From a checkpoint of a small transformer trained on Wikipedia.
Architecture: no biases in attention or MLP, normalized queries and keys.
Training: a variant of Adam for these matrices, 538M tokens, 8205 steps.
MLP neurons of a small language model. Each row is named by its layer, matrix (gate and up: input weights) and neuron, and shows model dimensions 202-329. Each number is 500 + 50 x the weight over its row's rms, rounded and kept within 0 to 999. Numbers have three digits each. A neuron's up and down rows have the sign that makes its largest values positive.
A block is one neuron, or neurons of one layer that tend to fire together. Before each block is what it responds to, as a language model described it from the Wikipedia text at the highest values.

Connectors and list punctuation right before a place name or named example is expected, as in "south of", "such as", "like", and commas in lists.
L3.gate1093:599566437562455523450506487540539575469387510503580481503428517533555525498410514506496514509565433498483499381475556589491506569520582478470476512574445521528496475552465582616526520517374622526510523527436535440525500516529506477503428479416443485511535526470507437449359532480406499538540513476552553504506537538504561502439496519458608425465581433421427487435426471491471547515539
L3.up1093:548548566580372525467501549462570481426527513462486471533590553489490478460507487433510507511562468489477570528521518572591465406487467463487470512442484554480512523540517543523466567487555581453454457507463573562481510524433454394524469429464523471521490474487458594446522597512541425498452596449417482422538522520508437511427509521512575484351409484427437519540477500487571512514483

Predictable mid-phrase tokens in templated stub text: census percentages, coordinate numbers, infobox lines, table cells, e.g. "may be of", "feet above".
L5.gate45:415547463520404468539512456515458516481496513519568548540499561486481454496567507588520478400486464455537447484575499465488521390414484529440560557495478469414510463473533578564470525461514570524530528525521539470528563522555515489469455556511539426474559563524409494448568497490410471557446451409505439432435499440460414525462421540489450438533498465564475503488367538501542548583531
L5.up45:419461466390406475526488488479426583502476456500561477480536470419497465528454462544450462388488528491557488443544520403460506368502479486521426541498460546381452513530486561568524594482576643502504479532527562453549503539512438473457559448612509534544556530455493549482543524509504460484374416463481416494479476430373423459399426537456515570533557524472483524467466434528440515456513
L5.gate104:572505428539496447578479654520486490496508447431548520574462534455391399406466566608440528522499457503513503459459496391533511460488428477398470475488470498552503541473442475468475507451541460541453430504508474445498543491477583556504458490468504525521540535563453568509576515537532502577549572526500544523508502558453460416432415503530598386470443529430575505510479503491543598515427
L5.up104:553539519447479557367467515428521477480429503565457538524459450549468528402517444474494482491527414485517512535483518574621448571525438471500511522431579455550640363571466522550515483511469519515496436547507580530583495470505534488520522588421507423391459609585539506492466467530644474445472420497406550417564477584541452496384417439485494530533487546517556544453469429512533475502551
L5.gate172:606516505426532399450551544496610511475493523505477501497479518470535413479440560514449503500504486412518579476487541492478585477472452581489480443499515447579539451524445500533440526487402465516526475528474403608504564580516433458545548585461412471528542480440423478502529501587493481512480474456500541495482532589511523531506416504519496373600518515519476476542517466495531457574537
L5.up172:506521602482500571530567487570509351527502525492483530401520501517521480531435450601436476558449491499535494487482491484501560516460507517535456574564395539453455490589511493444502413600483476472473559461466489465478535440526443434425511536505435516439451442417466443542461470420492452476443545481459539383550498523435503465526438417414452458433573584441470488517487525523608406472514
L5.gate417:498599492588527490486458548464459421447443417507511499473484531575549340492425506483479423504512501500543516440458518536469499473522528442517435489591448512519550468533428559522452510454522550468484556485532444544409586411510494422458438557529493475602489519525434394498494456575490429431542433512375445451486515503448505494547488566481508444449491609519485531422602493552578527631481
L5.up417:426470478511481489520540407571561490421422404571532570546563488560522428504493543490538513507527419445552490432506539414539437525507521479457379558486485512477577576630414434471444507480557504440529503487516503470450520436420513520481462488626418498504460476421482555539427457475486493549499410430491432481506483503441498496521560496547475420459528498484519479443444562496523488511514
L5.gate614:523542483563570539529464365464467549496510486352608429524473484487579480501481612526481525526425479489496491564520532473527464515516512512450485542411489579430496548512484530551455534573422675563446494512527572493521527520462453541471564380457432507466560516506473520514499557610468437527504464446532513582604439452551508534434501389547518550433531537572527468431503543433536522510588
L5.up614:492527461440516384433460599470453585486415559450395468519459534415529466492456492424481423530419573498499524528474523537477452505511483506631458480490538493535526576545506511439505514538468495491553515445436563447445503599499565524506483585532514469520537503572519399428532501469508484443482508527520533555552456588496474511532468461553496474530514511569416400520422436508495585516602
L5.gate794:455469542494465469503502618388547536551464506454551558498542615528499352528470475405563461554506483449548526510528475524578571456525578495538537484446421423504459561520464435594499534547511497473457527507461478474568527527564488540499587423575502330566544536503457528519501504526506552538445574520488487447527442474449514455467549555489436427467474581525545478531401494470558506530483
L5.up794:466492549467363556572498438414495510537539508462511555470498501562516456592447449406509478493530489538531499476504459459607526455519482477493435450432527441392480484530506458438503513540527554581474483513428537496522472560483512627541605467531592464445556479466515505384457541532473522461497535520576440551561441563394508478440519498513491373486497644491583466496454412400537463525471
L5.gate798:477496476486424541523546429507509499523411495487462457532494535540429510527464554514486469521558503468613479482494514523482542457547546519518479532513538542477481517486554557550512496545394495553568462460553518577569531490487439494518565598533507520450568560586475487553508521513442534544427489447603535529446585468387552507486561478479519441511544451529428524514446568512445553400511
L5.up798:532537513474540501555491552534482506574466535548490441436514444547538527563413482478489539411502536558490561490562468566564504444500529357630475450493537499519444529454480462497527430543465433517486520503488461521457498532498569497429459517557532526486543476542536540432573548593452496523423515454474486477495508439499498560460495541472503564542487431450455588512573460512501418501545
L5.gate803:570468480469507451499467458541618583508467439479495548464502529617506478450615628572652506573458440491541574415533512516612448584477521529469543523432506557580606516466466561549413587526505572534430521409451554537422524378479542495565570630450432483481464441478428481433463489491431522501501530434588512422488491597583479431503494464501486498451501479488485478498513462507514479475463
L5.up803:554475597486482470546480514506453455471467414528490397539477520553471480494469490582484511447502538465436536519559423448467487501488503560491461582546593504538553471531552592368444517478531631501513523660481543442402530555570529487479435576585453495480437451472476565474492508508421573497576495451470497556499562565437485444477471572427460536528561524485563480575506533533558517420486
L5.gate807:570560558552516457523441553506574517510422483411490441538452524488551399535428550470548581538437496482502559543457544511518544469567502415550490530421469517512477528430504521529476535521488550453609553559487490564389526495500485465461507490541509495504473523505453473505491499598508441514557502473513588461506502538490555442492412502406433494447570522465435444539581490374477490506497
L5.up807:560534535517426450506466485428450533466476435473551397510498494514541543506525462490564460512494485495541509543495463487528521545536398494476429556451516539510381486531515458446492476565571468503599492482525607377467488565392523513499539519530514536542524464368525409484491496505470492494497457452439565542553538484450482405515479499506465478479480446538374532502473367494557435493567
L5.gate857:547494551516459509489530544463485486565462503388516615548491562564510497449552522563452455528473383435561537498627546533477564459508542546494424525438502522508498496521525397517425418513573556519532464465468515521570597628456452593508477481563445486422479486520394504548519616542476542505461480511546478468372474503523558568467468497482548524457610428510490470461548422501494510544471
L5.up857:477520484487493524477473526454422498484473454520512595492491471521558454504528571525437518545373575536467482443547508434473541427448486433525485398445528536477499417581492505501444525448563483509480424572497542504587586468494453581549499444520452481538537415518442546477471548587580571377521411546524463579538493552439487584484467457557497504496533470480534473406531485519448439537533
L5.gate929:519471474504516465555503472452412525579498489500512490531570498503474469489527533524513460591514502371594552556593521473482489530407543555510431491405445520446508518459482534503379525459617469516513545564479486508555603569467466496473608430511476458464558528488411473426543522557544476477399538528489493521420533429484409468495383568458487480484536525480493500474506458501501527516511
L5.up929:543428468607449541647527459403509510559499567443487528457540531543519568462456528533479423475490477509467491375492480436537539552434418498504514463465544503440596486457560494505539539398566538589450529546417497539458452529470465479545530496480399459501525528535520546438537545518466582583591538516489527485476460577434517480521428388504530412494506520527523477504520449441411429443391
L5.gate959:439603501427490470488480476468519529578549490507431487502502504468448444516573558440430511503471565507564509624401450591540536441556532525536525431530540539552548490441468524630442577511484551507508558485479494454487580505507531540517460476492541451444537547548444420505436489588464542506477581541441438493499388445560518536465556497477454559441466533439528445439550515523517469506444
L5.up959:554431528547591486487449546504603615485506517464443475514486546518592478548443475560502496587498609500538505457395483571498536522563514601541510421438447552527517534512503522517499608478506583563463559548400518425492526453547529538550540488517547416490495550495487460405474500529424483519515629571502445509494451496522485479496506575516417530496546494452500377507484382591464464564582
L5.gate999:487623535571506543526454524585563481509526510385523476499460522473452399554476536501468538538513428489497430486516582452460480534409517519492615454513522535499549473549507609460501541454501539466411538533511457462451515448565478523469479546513472409446586513461452581544497550472491535487475585540592437546601421477447476525532481511328513398449481524527505526539483467553511533504377
L5.up999:437411536442460540575434509532489426544467517486465417471515502414538526541409477514492423490534499457447457453437524464480514451560526508445471502495525500428487589511450575549476517538480570589482540540519578429455504508528420508568537470537468515463616567503478450492520517560511452495504429494599452493478581617521422471530391443426432476458450540472491518472571519471552513449500
L5.gate1031:581486404472470509478489528542562476560420459498545518502544524480501498566416536566502459613432454500509485575482538476555594444438439542692482520487493536433597465513503469489508465513485573529484546494446486446462482502520475437394537609509531519456566509466462494511486495538451483492516537498508564490526584475538430521475435501478594436514510520487480441556495393498532481429468
L5.up1031:477520512571493504450491548504390475553543487507536525416530401510459476479533528399444451614606583483567504502519494498466495430547549470422406524502505532497513495516525511526473506542513529559525469527456572543478504529518422521458562422558515498551528552524535455437456453511460519521541529484527503509522393475578420527466519550522549430474538534499502515393514573465492527513452
L5.gate1240:494587526547357528473523504524483567474536501534412468574501552468640488519528498444505629474379462432436503520524592493580585489490540544562474471433484568517440474471465543588471503423557517460524467518460453472472586540521460397534519426514433422522501449533467485547430540557500453551473641513463398519508489424525462494420558521439541484565425562487483453484555496545473435569488
L5.up1240:563474447551556533540489466441499521589490513569534489428539449512491499527432500475460394508449484503481552526524489474508354444449400460549406442469498426479497459525411572522525548478612502538469425428463457507448519491508521537483478480467531539412477503562515547441588561458563565487502525525546496528491545508484467476565489652441458495554560512541464438466640392512520506471482
L5.gate1288:580541555452483518555446535495485457554425415449507406460547599444560427468485500463468515567538484523547432504505516471543573461467520423538508502485493554462514560379428444564428517444434505519536520415487502536417602522487499518451443426545501425561503506589399441438527388605475462546473637547476524529509444484394480531493437540453458429418498416456448494482493431493574543530505
L5.up1288:483572442503545487448419509464501507542557513490492436454581515517469517540495504445522530515586394521411591570450642497525412497431494545393532479519641454492541535410528518548484520513449512470562496415454477452539527422550521506477487461506522460537503326444439505484529402515466507404487479504501580468528446548539482496560511489534512446396415521436397541493519563499433566466478

Percent signs or the word percent, plus decimal endings, after numbers giving a share (19.1%, 48 percent, 100%), often in census prose and election tables; weaker on quantity nouns like each, those, remainder.
L2.gate226:489553515481417509573509586488441440510503516444478534508542603562612461529461423548378446538547453480451565565482522489545549428548506474512517505570494480500482433490417507528408448472400507624537591513428511502497611509484467514440486478480489481430554547535437458512492530537516469555516528540487473549559554512536509463534439518488484471545505511484494468508463421576572550541502
L2.up226:483583506413473549608579555530514486495585487540402507524499498535528429497574511531516499644447419505508548458529456511475528530559575519564493456512504424510555534503438539518490578474593556527495490441484559431510515505422597426559551453585510483470519495385484494575470476517546543501527447581418472542491468416440514393536452517502581570530486517401427506524473505520570494545472
L2.gate464:509444548484568479508445589477492453411470519445530518520552566525452446449527483512477531504527544489477494468567488429480457506585530456611454467497542574598613483512505580502388467483501520571544601533401487554527582470401444550519513524410498464400497524479423398509463514453432492503473548506469471487575522539526503459393420530438480515410482500500520493451491479537552525525561
L2.up464:460354423475588538474503554526546485477484551468522481603518520454470510523508484505470527490539500516613467520557505409501495412614515485542499459507586611496541492554538500493454510394483476580561474503460542492544488488406524588540533521456436460455536523472512447516466552523520552571476450595489474501602507564473526587440539567471418378424465455514517490460485496537515567510578
L2.gate989:461615575525467510513453592487427517528402474455524454479570618591445494493420446604383461523468579518520538538515508480542513403390497544497576460505497564483485480453516620510446495498529513534487491518535482503518548409466440548470397529420615427431500516481473481502512480652500457473449481485477570449540538588583456505436365569475562553472544494410452484502435460550476583540544
L2.up989:558473535429515458546509551512425543563449543493463461424594562495492476513510449600438478522496615510535479506532571586540534333541519594514513459498492531511497457506506573533515494476578398512567528577463474425528495436408454512378430476573481471540515403469457546476442556626552498491542485536525547611462542541532538582531490615400485661472505511429562409531466441595498480618532
L2.gate1021:432575570558500438527408553473486453598498449550515525545448576431446428469458409515558517560438342463566498488549485492396449411510579494474498526412513443589567479460493476512459470491480608512518517544434520459462551559472526464448516493537520490490547590503455423550432495528505394427537439515512482561549460462544427491540361519491531507382548485460477431563510472512488511608514
L2.up1021:481592522529563527524532428555503459529475429541542458586456511465552438522493482462489428475428436467629488532518443551462528568447583482534499448481562502494409443429464479425497577476556477563493505531442472615525476478623566546542492534523466575496540475554532499508422499528493472458437566577531510584446543522481508585583527546458469398605584536481475479522519446520516593538394

Tokens just before an upcoming place, country or team name, such as list commas (Thailand, Canada,), "to"/"in", and table pipes.
L5.gate78:569475504556511523523466581464516465521517450480510508573508534533446449445478465538485450427462534409462512480461529519474570544551472592493476500448561501476617607510523506553463429457467566513507475425510482567564593540462534554549427512456438404453457456499467519561551576516535564480481583517480570480463448605444499494611511437526565438391555419500425443495506519521534467544574
L5.up78:564435484586529554513482508477513486515522442520503476544480476477548459522547448472482403458540506420487487478479468536498498565559495613551479514443556532540539539581482461512485422465450585504458484506498420488537530562512397535563433511563489455472439410469521509529555571504472556569464608548472469532433436588470533461563537424466495410437508519499448505475518501472566447581549
L5.gate316:518514460579541544526575529502564459476573437475540513481459464535521450588489529434356369469584514458471456443476553581471514492514633455508481504458470633463488505634440543534523466429514570478429570451542560593475521435537465487597518552395562547457395463437491468582470560557466572445451600485417513468500617590494583502508495518442483406448538464508506448406542494470497500511477
L5.up316:564527511549444489602495489475557544551380559455409439494508515416533394482445529516601483513472510540477475546539426533469545479464490483498444453366543601622560489493476538603467466473441561512544525509501457530510517580454511499562541464522439445533524452451482531466482518471459459464494559518514483535485511542469468496504516424433476466569537412473436445467460435488441573573561
L5.gate391:627518517598554602541551471437558578524450459542453444491490488498511375471442477504511464494508499501476518546530483546461568457544562498461454485511467535520461564577472563512446536442516576590443546482513602565541556469479489479552462573546484495463478484445430545498504534498460533499447567459460481512537508534500564539544543486347450499506529529550463503416549432491529465465539
L5.up391:542474498488503468494517556450509462496470503508493403489496495496557540495480496401500437467527535454527539571573498433482533548606582513448450475461579478390375483571445559573433498426559565521457571523452512488529510593454514528516521551526519510487510483462479496477509622574523511467463447472417424474541523581558596498476527464469462527494524502595432554445449419460551420558559
L5.gate403:415431486514496541574430551515662500461469503490541450554485516475503468396521513493512486587518501491526524564472459507539446555593510467524533486435450651435485496521486484471462423487552494557490510498567398587511517474416527442496459440447520485455519443509478511632482522626546527488485547499498379480503460551568521518521481498494483373402535458442445455488480489454575411575494
L5.up403:557527421512434418477515447611550569489502466532491526478580495486498528513482457479398473480568395507429436500526498587376575485535485527539455483492600425615555485538484456509495382498525499458535429423529479534560506550427416416534469558482525473461495476464499508524468586521413457507474476535428540452580544463415541525570521530431519369517439543626503407526472514515442490483406
L5.gate645:484602436467442515497583491505542420464518481473611524558497516389542469519447512469443547502495570470475459509542467471530471472428566534464444584466488594488492500524470566473491394514485615413536486447521467479580525564524396508498465476418544489527506491471430391564509504483460463461457590449508533549530427550476433438372520443538520466500518541522481436480488486490591565501524
L5.up645:495600527520390512496412489593473535524481473557549505573554500490487451412553524549452509418561509544486385535509485514538433515503431497441544413449444579482584461474458501575507539500420515506497581607463512490656503521426526485658459385464571466448557508458497417600480573575488465576509543489502457480505543481510524444448520422518522501489506473533457510476379505522435455503524
L5.gate678:580545498556466544419513483522574570451517429489579479513486477516474430601523466569503563554456542485460516496562465540509484525505576547519496477467469549547501509564493488459459455514443512437432543431479516440569497456508510510456387490553476384487435420487504521467472583574394496488512516532466492551568530483533561422410535487440506569469543567450580464418502477506558580554512
L5.up678:602539494559457533490544564528531480486441508540472593585522518428529514512403454473528496485514461519398511481528397583522421501481516399571482556448567465440495520557541604421470523532461650480512513452447531502468530490550490482485475438460520528493514555518495495516448559523542549503553469433493442491507568546513485468546534422543488436479542410504468543559504519413471520554480
L5.gate725:566463530628462495498517489488508519400451507590521506564468516473498444558618489375574443537413484473444581538518519454559515541535525504568479512539546523452476388490493479532473494528467544560601492537509478574456528491481522548462495529487445424498493426493486439537444465530524574474520472523534540515495481535478529502539487546497502402591440484456601496490485375566532515574511
L5.up725:534476501566425547468453584480448448457417483568534431518586585520481471516521462466541524495509497510443565496570445443513547526555494494429571485508563430451413519459435519461491479534418530590566528569491451491454489460447524505513505533480485500459526426430489526551565517509472631473457438427530571548391514591466511439542402482484525459493496530517475441584520449458520502586496
L5.gate796:407490615503405565549481477457541425507469498525462566563442539562497461412532479524503505516597428459532471561468452549497465645592513477589473494496511487529521482472502548484457468502409570586483522549444455505506516494463436512477469478420495486400503464474448554516456590512506473488453527448502475429540524505532566471441412494506506436556522539413443539497478525527581492430428
L5.up796:441604484470502534548490577491582545464491511480536575501508506457481509470476432395438621496562606507462540501518495487405489492463443456511506442411438493546381535488552574490486493431556538478557528519409514476478514442511394485564586502494508514476481575407485513487437457465530490482414536504496422411530442416562492539466476460563528565469625507384488581652576571474542417524556
L5.gate862:526573494475441468497457570424539488502547453533564595602470479630484426540497496473474450457550426388428535495522539540528509417516636456534475501528512479503521513526465564552493400573537590478506602514518465509492538507525508522587506514481524493484517517523484491571457543531525408425409549479441476452522474592534608503456484512384459435561544529526481539490487527458506557510436
L5.up862:484536548548375555480380456553538410506562589451505443480478460431391538453520551496502394548510323546433552494445550482509464522558541491479462477588487491501500482597494486600542471533501469523597468482475513530434428506452463543491464439463500579546519540490502482528469453553596474451511560429486510495457574494444456537540409502440541485475444460595452603498408426460500461488417
L5.gate879:491520499434428543524482612515470481450442450497475483549481463538454455369476563503524517491548537505490505527455530559496580445487585505482451494566617532478526547451461464521495512518556484495480483435469473604581523504518400615516483523435565456437518467474479531480394523479494489514469458543512488529482589506454451552517548521572486487525665477469562550455555510507481497542521
L5.up879:449487513482460453477466590544493520474486479542567511581498505645451488483473497526423474432575546543480439541486536447533524529532566629492545532420478517429457563528434550511489571489561524473574449528503477525469512497502496469481566477547454449518495372469456496475538550524561512518456474516422463543531521513530565505523598569375433555434487458572477503457542462495555573556429
L5.gate933:381489549503441580514464468389488427458462486479537549550476509566501360431474538444514539531495494491535499494496570562494515502419525486521565536475456409495525565547566577511476450463538512502489523537516532630441539508539464530489490517434539467462528465502447488485549484557494565487420512514488437440486532506517483506422514558538510450469591465451387401437596514461695519494491
L5.up933:416541513510424577511520566429514528393528535484510500600354406516503328474455474446461504483487454531504515530459536580553522470546526477518505447428489399446522561569455556514507499447553502465451495501535572501473500528511452489489498510524534498449465420442507530521520536555388616536442476551459403446485498517500522479476568460508581502522519538408408458359445442421574533421452
L5.gate953:586516537525547497475483495561458543566539499495510624496539497485485374474511550529450478473493531441438413526428546610537654449508523404529511454511513596479562557489527521531485454519460534471586448376547506608579586556478528544435548422580504456517475469441441488603463530597606485423490450552434521543543575463441480483592595457473561486475591503420501449405499642450481543492534
L5.up953:447534519448446504620540356514588497516501444554530517516425467546502451502477500471481450462524496513488512474386491620524515506573558528503498486505556521433509595445426538525548453474504601470547498441530549553430482447455419458576512524488478465374436549467504510527438526554494459519431467539427527539497511440458554494537549483448504527528495432495518447452520601512516412461450
L5.gate963:576502464484448535383504534502536471426598540432493622482486480565417450485532493480432486480518467456485525558510475515417551554457583541494576542376452452518461444499545533498496460536458559568565485474477554501467523501456517478571433442450596465464514441460476509495520524514527529531487520462365524545491519337564545537507464483426600457456493548543536494443443478440480448467526
L5.up963:505446526485407440502530479527457456510518473452455505559438496543501389454443550494508504521522501363468535531386589448419467417499518575506529468452462516409590523420483519513476506536446524517432462514551526587474560555398563600497483488459500509503528492488449405461552549715555474485488499463468580536552519467433531525579589479541539491451514493525496442432584538531479599562561
L5.gate1020:529461487548507512507496442501513502571532524432519591571488521492464456526587488580496422555488456499535512474482531445476485540502579514537487499518481491450608535476445494665494447464450567526526615475528515563482519609457502539516498468518519425454487471493474504584544524548461583408604520469526449492437505596532534478601477581470534463441465526522582484454457434524523467432487
L5.up1020:583494583479564454487589557384510460499591588550501497530436496483530386480552508417508480376596434470528518532473505574467538565474541593568542423504549543522486481502398523523492465432459583445485555494475544468480526577468531471554517479484461512490526469528441414547447509523525561436520572497484556549458532487466488488473527586436491474411533488443540472463491468430607481419486
L5.gate1206:510561518607445542442481447433542469516501516469581558633471547499547366487405489464554500511519518512589458545460463521522509510403511382505536402474545587479372490489464499573494438391474640542553484428453604545576534439492416521527478513498545503499477521568464489413446459487472435487479602503549513529517530540512440558535442512509500440596487551464391506476483483439501551511472
L5.up1206:517458514512409492606447481500555525495458557435602528613566490486502542390619515434521469477526451475516451493510493481532490498397429446540498550462538470447453472482474488566472498474463508474511559542469520371557530541458518496520471420525550511505577616584488498452476543459444498506509552484551377571528497462524462573428469368493520496522591529461431532511482434497464544448514
L5.gate1224:478415544495489530507457497562536525503429475535484588558522533437555451530528451396474494555540537439549502544507576449477508532502565532449413499456520549467440469531488501551391558468536566518479412509480483511431574600503410523457454358508537511476542500454423461482438562470588531487461490497504511477542469533542527497518560521530592505483480515445514474431514443496528450570531
L5.up1224:472468451432508460493440456519455638462415487518499588498592536467424553542600456466483486544552489528544503450548430512423545506518399452563484521529509450478511491481541493502510500537503484500537460528481474420614501509508451472469499483609523456474506504448516485452455421488506447544448375507486471447531562451478457503476511524620484502427528529464534560559492529498442432619543

Tokens where a number or amount comes next or is being written, in statistics and tables: "of" in "percent of", "$", "more than 175", table cells.
L3.gate1105:534553520414451510494521524521546460490407523507494475578454526491549464487360493512437551483477503464594509611510471440603495432397487436544457480481447511430505468485479502551440471430541480485493515537508549444459661540570451470530534490460526434510516537418416503475411563539434480500495505534471529564546499447466516537457480529466549438444516503478474460499486484566548537461549
L3.up1105:471502606564517432462497522535468439511521381530512514527481511482465472552463527590510495583587498498594498539510509412541465488524486492486473527489444423489537488483484486570471547505507539456501570542465515461400533494510463551472497416613438462586545482471504452402472460537454545527531538534440607572454520540463505527485529536544546444504630457415510488507500563535564554538484

Names of countries, states and regions, chiefly the second part of "Town, State," locations such as Kansas, Connecticut, and Japan, and tails of multiword names like New York and Los Angeles.
L2.gate250:493539519396543559554513588494502475511439552466512513526504507531479441429513490492540506460444544511514474527478530562531530500496443425510513483453489508519462550408526477530501627425472526599503382449363457551428627425557512370574489569528599531499479497445451474472467514402448467506489523485498481402505485555524447502531494497520451572406427569428463426483540514476499485464456
L2.up250:576554484530520536525527458528439520532464487525467472439486435641500543498569529480498530450490511509508534516509476530543479455432480479558507502533541601460596522475486589499495457460470549555567504508447462480527573548519521562474502509496521527538479536450497544578512467537531477418488461544510517386416587444582505493340579510541612450540549596467524500521491433525518516449501
L2.gate491:460554500461491508381517556448481508454504547600566505510478437548486456450573502483441578470561401486472469466516578526491478456593532562470487524534470529492466484517596525513466495508442565518497534541449494572556561536526521528497555524555524467412496554494447536509429493542565494570490600519528461485540422509502471474411463570442509603531518477478434419457462519477533481630506
L2.up491:482547526500470494566522484454536537453563421468528552542487508526485524410545554489538414437513536494499458584440450418522504536601361544523449516470482462434480564527487560540514577489490558661377431539505514454577508496530456445476431432439534546462521522449484547473476506418463471481505456477568371567454552558573454501555520469559462503434426506526500596416525495572556577486491
L2.gate589:529606526514487420494552487482472509513454532521481556503485556542519503469549492465590459478493532550498429556515472504507481487436459444543566520489529566501496486451472555570467451430525549560557470544438422500594594531469539564545497548453504445382506533447425466524445521431494449476500554443425445413501504504569528478458576413552516426465463506444456500516527509527456630545512
L2.up589:575658466491477511513418502507452548537548604541519501593473451410479484497426508519429487534556522533561533482533476547540476563534507540403485471547473517541495495471544514514487444436410620524554484562489496536487472552581511511555529447475574568465519519537527429504382474419475425535496560497520544489450497498552464535411503420496608561445564544411427556527500439516428490506472
L2.gate596:421590450456427436558490491565454492491536524495576458535503532440474479374469447597520538572490517428529404447497492547440565526553496464454502489563440586502479526482517528494416504552442546561483446539478463533569596527466573488587481538488569504502520439525437565458460445440424468653547611489509566519482603526423468559465421453463460561534567486511476391521591531526414465505607
L2.up596:456577457493528484566580497555515564509432541556525514427446476572453530431435403524537508519495419515492470505501536500465556517577461499445549474549491461537463513465433475508478540558460522529492458475500481535568514404492546537523387525514494551473532457541484573506350602446429486528559592478486514427519636555437494505522438472445422533506490556498498502469508485440503390459566